Part of a small language model's weights: 119M parameters.
MLP neurons of a small language model. Each row is named by its layer, matrix (gate and up: input weights) and neuron, and shows model dimensions 373-500. Each number is 500 + 25 x the weight over its row's rms, rounded and kept within 0 to 999. Numbers have three digits each. A neuron's up and down rows have the sign that makes its largest values positive.
A block is one neuron, or neurons of one layer that tend to fire together. Before each block is what it responds to, as a language model described it from the Wikipedia text at the highest values.

Description: Digit pieces just after the thousands comma in large numbers, often in table vote counts and statistics (10,885; 9,459; 7,798), plus other inner number chunks and occasional mid-word name fragments.
L2.gate302:540542526484489546479499482539520507555496520463526539494480482541504494475481498530506492520548531483498530510511485532517518463473517544521547514496448494493516507473541516489467504535520476501505487444511492514512476448480493521485505476502502501481505512492508457505500500476489511493506535471522500509546498513500487484481494492526548477507480497489480502467517500519521510494514
L2.up302:528508529493486468518513495555490487545522471470508492456484445524485486485484509501525500517473522502509516512498471476495510514473534479517512506438464495496516479519495528506525504469507505478524528492478526495490484501458495518497534480488490518513533453532499478489464503491505527510569518501478539492556513499503453472457474526478475528504479483505527483506515499504527461539495
L2.gate454:535518558498501485514517476516488494539535457499480519489503495545429457539523500481513527485502519472497523505509481518487476476502517554491521463472443474481486508466485535480541509497515516455523546488490494526547488478491490550478473412519467515484498467475490482516439487487482526477489515502486499469487488468487469507472477559510511505504508525518470493514509540512506503489478
L2.up454:541510530469490499493506500535493536512529514459468562474468506540502497471519475478515522536481520520502559496543482482508548516498500538492493469504498462473525559486457477481505491464546516471533468455487431494485497542463489511471470500533485503470506517458439486527460496548497480515472464493450540471523460477473487485445485527532482526485466494530498469537515524496479484529494
L2.gate484:503557522513477486467490455492529480491556462493504480490533493524500492481477534538514481526485517508504442518512509478520480523524491470484533486444479453527510512493489526477518492499523537498531503481514482522480479545481529490452458509511492484489478555481480493491525508526491502501512508470521481516501481499539491500458458519457479444514489502502489497509464505482497533517495
L2.up484:486502465480509467508512476541509470506497501547493513512479454537468477518525525508535449479481487535501506527489482517453489490501460506527520529466476496496487501495468495506521527501515518548531492500549538492501477521505525438464502497531481494511480476499475458553500507490532520505524484438500520509496447515489447513469460537469490493509486489506508499487490512511457488489453
L2.gate837:467541487525498462504465445500472478524539471499503498471479480523512540468527471521528484517509522458449486539482482504527517506489486519494549499502478490457511527457479506486523486503521512513530541511504486500493496513474522464498540505520476495502520502454467519515512523483475483495513512509454482485543495500506502487474462567458499446561521514503464473532521500521537533520512
L2.up837:495514527547510476489517464519517523551523455488513471470492513506484483475523481495466479477462525540454523548465446466506506516482513524544526500474508492492499482482494496491448514507524525506469543509501515531523504486465506489509484482460516493533522489456481553487496509435476551520552468496463497502506524488496468478510479498483500472517504506475514502538507474512532514510500
L2.gate1135:526493521477496485494507505538461509508527501496462502484541463503527495484497520462506518523507539504511511490520528531522505500529516504503508482481493499512479487543498512501496533528540494522509499490490480545482467541484504466500532498517512442482513488474529492532457522538496533514547519490527514522540472493482474510459485485480465538519567500483517449494533557532486484550493
L2.up1135:514493538479503488521536486498573497554507513498509478505560478513446489524472489515525498491547488468511521515474500488461487469490517487519438535529447516499457514479488461534500474516507501464504504440490559508471490489479505520464490491482483494503484549501449485483519503484526526518527528528570495494473511481499491497511490521476543479476494498514488472512532501542519475508496
L2.gate1333:494522502499510496512518496506485517523491455484469484456524507499505496466491514472446519551484500456487520525507480517513506508538511488511499517528500466519533485504510516533493500471507510492513521470463495451509482540509505513495464442527474496507534472450510501523470485537512517509519478505574495491545517501531482514478470487513473448489496501475484477527507508497496471487507
L2.up1333:522522470484517498495481504535501521521482488481531536470567443512485512467524501473518504517504503460501505511520461496488557503481495485494534511477495495489520472508528520485502507493489523498515461504472462538489486501550493479495452440502463485515496437478477540538501480539507524515498536521531523478528479505491445483506481477482459475462509511501459462538524537490512467522522
L2.gate1759:474495559506506514474481497537525516516507512517444473502459503491478512464517494497516524510466476517454528553531486455500455493503495521519536528501463504527515508459497497500499502487527482556536522505505520534485512526490455512532491482510451500535508480493484526498499469466514495451528509509467515476476504455522471499488435519539524517533506469458476497511493499498512539477513
L2.up1759:511467503498473536500487548537497504488495489491457460487514480528464484504488487508488508512482482511475513556524493461489515491487469532488533554501450496510464546478474471492505509480500495535512536497516502534497510568469469468511492463502472481503474485489488500507483458446517469456565519509495506476476502463530474471497485509534551543524501491496503484497514473510503522490508
L2.gate1922:484529534490534485537498487566456536529500459515504527514535515464493526478520491516543527481504519485492535520549496479494465507488538509484513482533488513486520503493545500499469466479511511516546546473514530579491483513516501537524497524495516521495488472478492451541491501529511518481501539514462530459502463533491484481499501507497481441500532505462532494484517485495512453549471
L2.up1922:495535498483539516481472472531488479490469506494519537515495498488513529501511454480477508478487556463530473558548502464507503462520490566507506466490520528473522496485485472485455480527481519527561499483512542551514478539501475524466512528511505516501537467481481511519515497512525496482483484508471463473475481468489474504499493544493484447547552508486488476513512469481532486546495

Description: First digit group of a comma-separated count like 2,250 or 3,645, often in table cells after a pipe (votes, population, capacity).
L2.gate142:498471523488510499465549468509512459474506491525454479473470476512533531526537492548524477525506516492489505535513531476552496477495492471507483500521479500501493473500472498521473478530507499519522468509507496463517499521519505451511438485481444520488517497504507514471559527511472465510474456493522470469542452521486506483539499498494542540465492515477477492509479509512472507507534
L2.up142:515505550510527500525447508556555548516483495528458518429518485521466509503473493522506509533495517478475542483481538514497512537478518532482481498498492528506471475534495488502533537521515498507465528492505514511498543502487535508506494501489510521443485479439508496468463508495486483513517488505508494476489509527503442469524490526497506537518504513478497553515478462458468526496487
L2.gate642:505477458476506518534497438510494499563491513523489511473561517485449525478497537510502502480529474507515504511489477512531507593491468545506528498492508454515494533476479473473586488548520525516527536531431489526448482493480499490491504499520489474508478477515513492500474554530535530501527526491472480537504510516509496498515526488523536456456501505494477546465510482505516501500564
L2.up642:495456496499498533492509488531492501496498508510484466476476481498507500488504501521533512546448543476470492474470443504523558486513520518479472504488539511500522540509503496531498473535463461494505543565487499507525440479499498489488525527453503504518518451505515456450509514507499510527514515501508507510500483498462509536504518475523543508495497496531542456507466502549541505504518
L2.gate848:476498446555532469467507500483490517557515466514493470498519500506495542487548499510453471557484504527525529532518494503468535487463496544496480544502489484462488525513498537543513532498477479538519471547552511569503510524494466470524461526541509535478503507497475477504553479523499549504496509539486513460502489484426482502480494487461497514487487509502507541505471513476495502435504
L2.up848:532542459561536500478494488481512496505529501507474508486530511531481484454523494496463505552476477514494504535536495529521524470469515571492506533487487488504549509552478507517476494519480449550527468522556502474505461488503495501522509493544471529446477479505482468511554493529515534512494487557531522474506484474448468483481530494506547470473492494509507512460503493449479498478429
L2.gate902:513455500493521507474539546523478524555503493487483537491545507508500506487489482503445519520510495519471532488475512492498497538495486503491521489526439583501523520504519493542488496538478469473487458513511484501488491536510487525487494498501529493504473516456498545521505533502486509507523490551495514490490485540508487496479510473468485512503485479473518513484510548545541502506485
L2.up902:493470490485508528497549505517504540559478480535514497515539467474487490511452492511457509462452496507461509501505527501507501529508541537490528512536494538466522511488517490535473498478437468532489513501501485490520484503520515518515486457477489519498506510461456515521513502501495478473520503524456528502502490508511476500480471517520505579505502515462486543476473556527509480477504
L2.gate905:515512517502497510471491494501492493503500516518490461474500491509486493535510507482487501501530484506525520527489503501512549523454474504483519514504487487461507526527487510521431537458475477507494490493551482481479499490512485445498537458496521511467457522511477472534522495501547512525501495495482490458534498482477502500494531501522551454505461525503478500457512473458506490519542
L2.up905:526499496510525477543557518527483485525491493516495533484553491505470549524524517516513550508527509549520511475504476489504533524505497533469545493491477494438472532501552548504524514504483523524488471534491477497498495523545496477533498500547500508472497501498436475509514524553525507528517487491483497493520507471521524509448492492499453526488480513486489519515512527488535468523506
L2.gate1107:459496470487489507505514549541517485532501485498528487450518540516505468520492515503463531567449452496527526445503495484417492526554508491483523508513493499491523538540458508496492503524476500516492487485552492487523516528517497454489534506505539491511432504502463503526516477477484465530496492522554481465506508531485486520509490558549544534517461519471536544491479480493488466523486
L2.up1107:493462473476512481478508553526475496518510445504458540496505503504514508489471468521495470549478502467540497504526481480480502524503470500485546487488467518478481493515524501477553514503501500484554462514524496486492521530495514464472473518491548529463505519521498498540539528482458485512500505461520509461517507523504510492504496532539505519509491502472540505524505504477495468473490
L2.gate1381:519502486486517450512473500513476524554498508502488517509508509536513481501495532528508489517508454509528539524488501458543498501489483523542472453544527521489488508497504536567534504492505479500510505522551507491522491486492484532480534467547494488456508478499480468466536494513469470512514511470482494493503515492523512521486463472541518535484488485462484522460519502530516457490550
L2.up1381:486461482502536486508495468489501516511503542486493511503487529507515518566497499505522456543489478487511540509500533460515509529450512507515470490488546535515466475509446520520476467490493494507495485572534516517452467477468471517461464506521532551500448451498506486506525539503495509523434487474474521504515495555521462491491545529526502518476499515489514476495496489476497504517514
L2.gate1464:486500495522553519509501447493448475489466449508466515540523514504456506464508498513530493483477522488491473523539545541484479526471520533488496506509515539508504484467480544443494478521509458474538487495523504537460473497497503515516521485479511511514504531490454503532524517500493494467473501506535530493477524513521521495462530483496498519457512532510496512498493458520488503500466
L2.up1464:515502510451512523481491548527512504504453495527487529502515484470538507517563500532490464520480476476524517550526534520474509512503496534519544498474473508455482519536484538458494516527526535508457464541553520531496485503515470489511509511510540515487524484527480545509515535526491524482523474487454502452482523483547533448563484520476490513488507503476475480497499496499494480478498

Description: Opening digits of numbers in Wikipedia table cells, especially vote counts and statistics after a pipe, such as 1,8 in "1,843", 14,8, and 0.
L11.gate313:483479512546500523522525478514480482498491528513494521463516525513479507490532454469518518492452557511500533544532566502483502487505519499475541484505475525504515473476482495513497529512468500464510482573497535463491467512504481501481530446479503500541504543494507479508536510479464507484498524493517472484502508500491487504512457524506476522514527477458513500482494530495485445501517
L11.up313:500466490481540512529512540467539480526533517527521507521511530478519530508521471530449488486457511507506496490548493528503441470485467465525523514493507484515531481500491528520487531495473475499498502451463518530470524462459508495472502507507528488518502512481435507490496532487502552463516506479477542496472478509494490532512502534484534503508493519520482471537477517484521480478486
L11.gate567:517475495532490501555527491522539554514520503460497462519479507532502503482510459513546437499525495496498493475525496446473495511520525535549491466479536497494523462488497515530490477495486447485499471530478487488545498498545480525489522513470506489478528534488509517522506504520493493509515485531519473528507528525523522485511473484482520453524507548487477480462495502524506528522487
L11.up567:542517493517483492515516492480506493505450492498496498571496506552512476482461470478550465522506499495466489521442493516463473524506538504530519499490512534465498496497503511506496481511499518530551492474503433531508507500506474522517492516478448472473500456464493517459491493517457456552435536482544507511467513504536502513498532492494522466517530510504493474492504514527465471510488
L11.gate703:520457531508478492479505476490513497531466482542502473508489502525512533468544486511523484479517510492482500475511487476506503498549542488552559497515487505466503471476456530510488502464506490503519530509510485499478497505492513509527496512517494499502477526505515551516540536490474500533510486479477510451551499504464532535526493474515533545491489496511517477480485484543470513534509
L11.up703:484471461547501497497540499512517500537461434535529494511502494518530505478525478515499500472539503474506475509550514530485496493506512496448481479452490484521510476474518481504556510482537529470507441508483520468525527478519483519510471507507490514516538534474452570531501534533486489520481530525505474511545489545516510498515532519491501485490561529492509465539474520525478504520525
L11.gate728:520477505489455523505523534513480502544462460529502468505522525484540522513499531524467500484502520525518463460536473451475507516540478475555507497464484486507453503545549505552525549552535535494501455512496503476491489514554470495505489522480493505505543491516499444548424508479493458475469529487509546469473488499482510476504465518481503529514458493555506526490530487488559453485459
L11.up728:522445478495497494502478533442502511535495430526479528491465454481526503505511514516481501505504502524500480479512485470478473530509509528520491494507481485519490501545472437512519532481441485489477470500500434459468480533494497504477487495520496477511509510453514503529525478503532509513509530499495485479470539472471470494491501535514549482545490483508520472484517454536534486541476
L11.gate1271:484529515472493491533512516491505542498475466481500519487490474493497474486504489529488523494484545523492457499497537516468487458500529468522496548497489495474531461473480467500493503510505486501468528532486514479497496507497479487501530461564509525473479483472490487535517483516492445464482495525524523514491495516505458515503504465495469487522470493494445489497484526488515512523489
L11.up1271:479520520549512506476537531520514515519489497528486431519498553499495508517482541497471520506518537502470461539494517490467467489440479477495513489500500500537524545482493524458494479533496500454524497488487565502495528496516521508534502548461529516508510516495468498506519451504468501552469479496508507534517496468528495464505494502527509506502517523513500487519520518501495547550485
L11.gate1628:465535543514493527512518511461500490569490490485477502538521468524530472462550482531500458513505496499498540481479489505524479476475491482455559470490478500498497459499493491532504469482517491482510489462503500498491493483546506459476507520509500489539510493484512494524503558473528553497490531485512506531506472477506497452520483512494521506474514524492524456509513476569481493489497
L11.up1628:470495489517482488475531518501512533501459531509457498484529481487492473535510490493491491501494460462486523518475515446467485496478505514506531501477502529522482474495478515478517459483498482524512500518513493466501512483526485520464433470527482501495480549489436497512511532485496492493543517474541510530524498469496524550500490515526523508496504509538512500447495508514513484533537
L11.gate1889:514492500549506531519511519540521519501532496512486540513497498494523487543518486537515499466486447529522502495488514507514455482510510508566498487511498497497522486513498543513487456518480484478484500459519506493540519481534473497520519497509489534540508482540480526491527526515526495548455500490474514497528512502502471516528515523479512496492528489522504475466470518539487498497513
L11.up1889:485468505506513542561501500506527490508515486513454529523507507508513460517505554493502490502426474498466507505555466470509429499507505488527480503478502478479520459486516518467530492491470501499551521520447455456481507470560486522513535479488527464482485511500449519526528517470533478477445481526507495505462515486529500503475483531468537508475496457509507497535515530529511508520529
L11.gate1910:491475537550476528517526508549535497495487474542475531524484486541524513494534515507503489513501520503555459471491515487487496525496520486529508522539494525493513491514544527473495514516484419537517496461470475474534499533499474536510486476495498441497517552472495553529544530467465487489509485518507490524510505497480508488536477504543534506473559485505436517501496492469522492512506
L11.up1910:473483538488529539459511500512529505499487507489472504479525506502519547500516476474504495507465505512515507521478488510579499490496499457549503467505489541435541490516533476491501491508502500477557500506517511503507433510466488505484533502480483491541498454522523488568446504514470541521476484514483540534491495497525542515554490491464503540489500468497509534499485475500518546506503

Description: Mostly "of" inside fixed multiword names and phrases (War of 1812, North Riding of, Federation of), plus tokens opening infobox or table cells like Team, Total, UTC-5.
L4.gate1311:518462490513487546542514482524520528518489508555453502482482477469429480507527502539513477480533552459507471533569499520510501522520487511470502511475536497517489509470509522454524469545498509497508531510457478498487498498503514522480497505547513474464503517495487463511508463482510533517497502502471518505517518504513521497517466511485564515480476479510516531478555549467509476523546
L4.up1311:496464558468500470528537460503523488521470512533468485503512494514499506488508498483487487517502501491471503490487496508548516573496460503496514496464518498499465478511526530507493509534514505469494476480539481576506496504495522479508487475529533509490491500464487502495511507529508535516488502442479489496569506498499507520481520549533477496462507461458513490540504468523472527522459